{
  "head_dim": 32,
  "norm_place": "peri",
  "rope_theta": 100000.0,
  "attn_scale": 0.177,
  "parallel_block": false,
  "init_std_qkv": 0.0332,
  "optimizer": "muon_variant",
  "beta1": 0.93,
  "max_grad_norm": 1.0,
  "decay_fraction": 0.619,
  "final_lr_fraction": 0.0,
  "batch_tokens": 65536,
  "max_seq_len": 256,
  "train_tokens": 358900000
}
MLP neurons of a small language model. Each row is named by its layer, matrix (gate and up: input weights) and neuron, and shows model dimensions 128-223. Each number is 128 + 32 x the weight over its row's rms, rounded and kept within 0 to 255. Numbers have three digits each. A neuron's up and down rows have the sign that makes its largest values positive.
After each neuron's rows, "fires on" lists the tokens most often at its 100 highest values on Wikipedia text that the model never trained on. A number after a token or word is its count.

L3.gate463:112084146091086163071172125133149160142107121079103140143153130160147149141146124150126151119148112067126150113135141090163160195103143090159146072124081120124165117183114170125112157134154126083187131143107127133152098104169116098094137161132115106146085101075135114112189105170187196156
L3.up463:177124114081155180098129118123121151159129111147080168136093130137133139123108079130124164122064109145100104107110063106121111149091140119114141123101173146058116119107151172088154135134132108112134155143094041110114101154134162086115098175147196119132062055176075133110134080115110093167
fires on: " 0;" 18, "0" 14, "==H" 12, "ip" 11, "==C" 9, "|" 7

L5.gate474:115113072149131129091115118173126126192066136196068097138112107096082157107108110131144073102135101117144158126145105130175161131159153126122149169111109134155102126131137176093154129065164120115152045139091089108117134052100154105103080124086143163143194152123160148202112102177122201149
L5.up474:155103178071106186134102173154112175149144089159141163106075129130174117115096129070135119147106075159156163158118066130147106142156136120080158131104147133086104086184102152129132142139135109140135150163113085089184156159111150068164146090064173039191089133122086174135093155146157173183
fires on: " |" 43, "|" 36, "port" 11

L2.gate848:141141138099133180104126146151159074132122180095107120139121092128144132125080108155163142113144166100124117128064088099096165127149127071125152138106115139127091071148077083105173149161152118068042110167074131157095174156099150176126171079079176120116156131119145094113158152162079147142
L2.up848:171124114120112146162132113094114136093118162141124152085090143125159098142137097152156136164161196157175132123186076140089117167137079097114163132043156122057103117144179136105089161142104138117157118163136152133152100196156110151143156102147146154123104105108103168117163114130076110189
fires on: "8" 25, "9" 22, "es" 14, "6" 10, "s" 9, "ed" 6

L11.gate383:166118130134153141098124126132151112128140091082194051085111052117099136132119161157137175123111162152109143125102077221124114144052145111137115118141102139152125148126122097116117133143167120131121135179142127168089109108078172115092130067098128101100137125121089127104107112126082169116
L11.up383:148145162093092125135091089099152092097149140112100145111151129141124128155159105194124168110148204159078127180158118141122092124105114123159107147114141153127081175141130104108133109140186116198136122138138124137140075132082168182124179135096111113136135133109088176068111148098154119146
fires on: "\n" 62, "9" 8, "8" 5, "3" 5, "4" 4

L9.gate38:131116127161076083137132185149142124098091109140086141116151138134110105187174151115114104078109119128147151112180164180122157100178109108156165125091187157113123139118107126126124089148102111090103158135139162138098075195126109101134159136121127164081124124154099146176101117120166127115
L9.up38:110143064101106124154120154129124155105142129160181131114110112086174134136156156167105108082143091116143126160146115146142188180152161170090143053132124105134073117153104120083172098109119151147087097181113111083128118123099122104169106171154163124123164131179094120169183112127124133123
fires on: " may" 22, " can" 15, " could" 7, " without" 5, " if" 5, "ust" 5

L3.gate362:123108159121107189140149117146140179113158110196080134172144159133143089163136139143149175106126123101149121139171145211113107102176182127115099167152126098083157070109168125082136156112144100109129143170160139072127148141199131074128175161121123118136200085131104131141151202080167091100
L3.up362:153112127170107160101179109133143166150112147130162101109147080122135100042096120135120155140074107183135061161117106146072091135143163182083112113139180183192167150136127092136112130068139082114121151094143163128106123109213076181120176189204192098122147143101148091154080104125152046117
fires on: "ec" 39, " dec" 30, " sec" 7, " Dec" 5, "ie" 5

L8.gate210:064149132120145098200100138101167171089160072126137106142101091151130122152141171092145133124135167099146129163179134099148145114156133135084069172088106138119067180168100125127198145181096118107114148108122111129143096124135108130121107150211170095128115155164144110168098093135196126100
L8.up210:077186077160148128070121101142181145097178085127161135115160113113142154094161049114138118113094135179149162136134174095066145112177133120049154121108178091110099112126131098090112121111101107131086083172158148114145049167147119141150117128169136132124129144119052155167136105121152169110
fires on: " may" 21, " will" 16, "ust" 8, "ang" 6, "ice" 5, "ient" 5

L8.gate308:124199120134128138105106144066169178086094106121085149114124088095130103133109105162120097087125112113119069109134152146081174118119111180167133142115147034162125106123131128108114088135111120117146092103131132063036090137078074076089147156160104153079111193106154172133113132190134080198
L8.up308:094062102101113157090138091141145114146180179123139109182084101093118151137183164162125142099140088131126118166170120079124109079163140104128102083145172168136091154120118144140161208170156065131173116157099112093119209141141102060109132154102155133084145130121125111094170150078106149174
fires on: "." 18, "ed." 9, "s." 9, "ers." 9, "ation." 7, "ing." 7

L8.gate569:107136132163184113161031122137126099213141105119121138136139162122097137132167095155107115123084079104103162128139106180086147160157129184190136162160153075128132138136162092189151131169108095129147152105130106144119145118135107168101132071140128199050110172180133148171111202182117113157
L8.up569:165090107082171132130067150151100109123154121099070102116128071123107099091085177127182110135096179110112126157143139116140113128072092109157153093080168148170085140144158167175112122132107110154092190172083135140179151076135098154136157126101110124098151132123130038121136129143149143141
fires on: " all" 31, " All" 15, " top" 13, " best" 9, " Best" 6, "hest" 5

L8.gate743:080150151113136170113122138088127158151167169060134124193152089116142108091083172122134128161220155107127119168148030102147164129134172156089116188098096141082154170100101109162164194112148108124124114192120115089154085152096156117148121188120142140165074106134084145151135076110135126151
L8.up743:127132122160167182148160124093125111060122119153136158136161094190153114100114165148084109132183156164113127122134128156108137140173140086116131137103092117081098181111146149143123146173107129153057117167104112117131121140096140117124157179114113104135116142092121137135095116125174143086
fires on: " 2," 28, "," 17, " |" 10, " 3," 6, " 5," 4

L6.gate470:092090137115101168122102124107138171168157107119089184150096187116190145120117101162142075180168172129120130175079136149139097097035176101091147134135139116075069126104098086120160177108164104134130161167131107143139121152152115153124123068166179119131090109157155174100097163140162120086
L6.up470:111155079105122186126141082119168188107120127129115164126138065097142161110190158117108081108183138108125122104124053146132117186109127090083110139104094154111064127150100103156210116123113095131196072205123102131140135120153172186138143127093118098117105161100151164145079145171175139130
fires on: " Par" 29, "," 19, " par" 16, " 5," 4, ".2" 4

L2.gate365:062073143150168134108116138148148151134103060180131116096150132044119081148172179158081156100125173108117145136181127052170162165148131109219118107132129157115101133125088189081130141087146133110082164166101108120132175119128134138123124138142174145209100165196187133101150118119130131121
L2.up365:127093145125155123110170062103209146103129105137105118150132187105135096128136074169117127139127151166122129119147112118160115180121120126083153151106134130095126138149116157101112100110121147202134124085118116093131142092090106091057103179125145100139129116162172149187094108074136078181
fires on: " but" 25, " However," 14, "though" 13, "ough" 10, "ince" 10, "owever," 9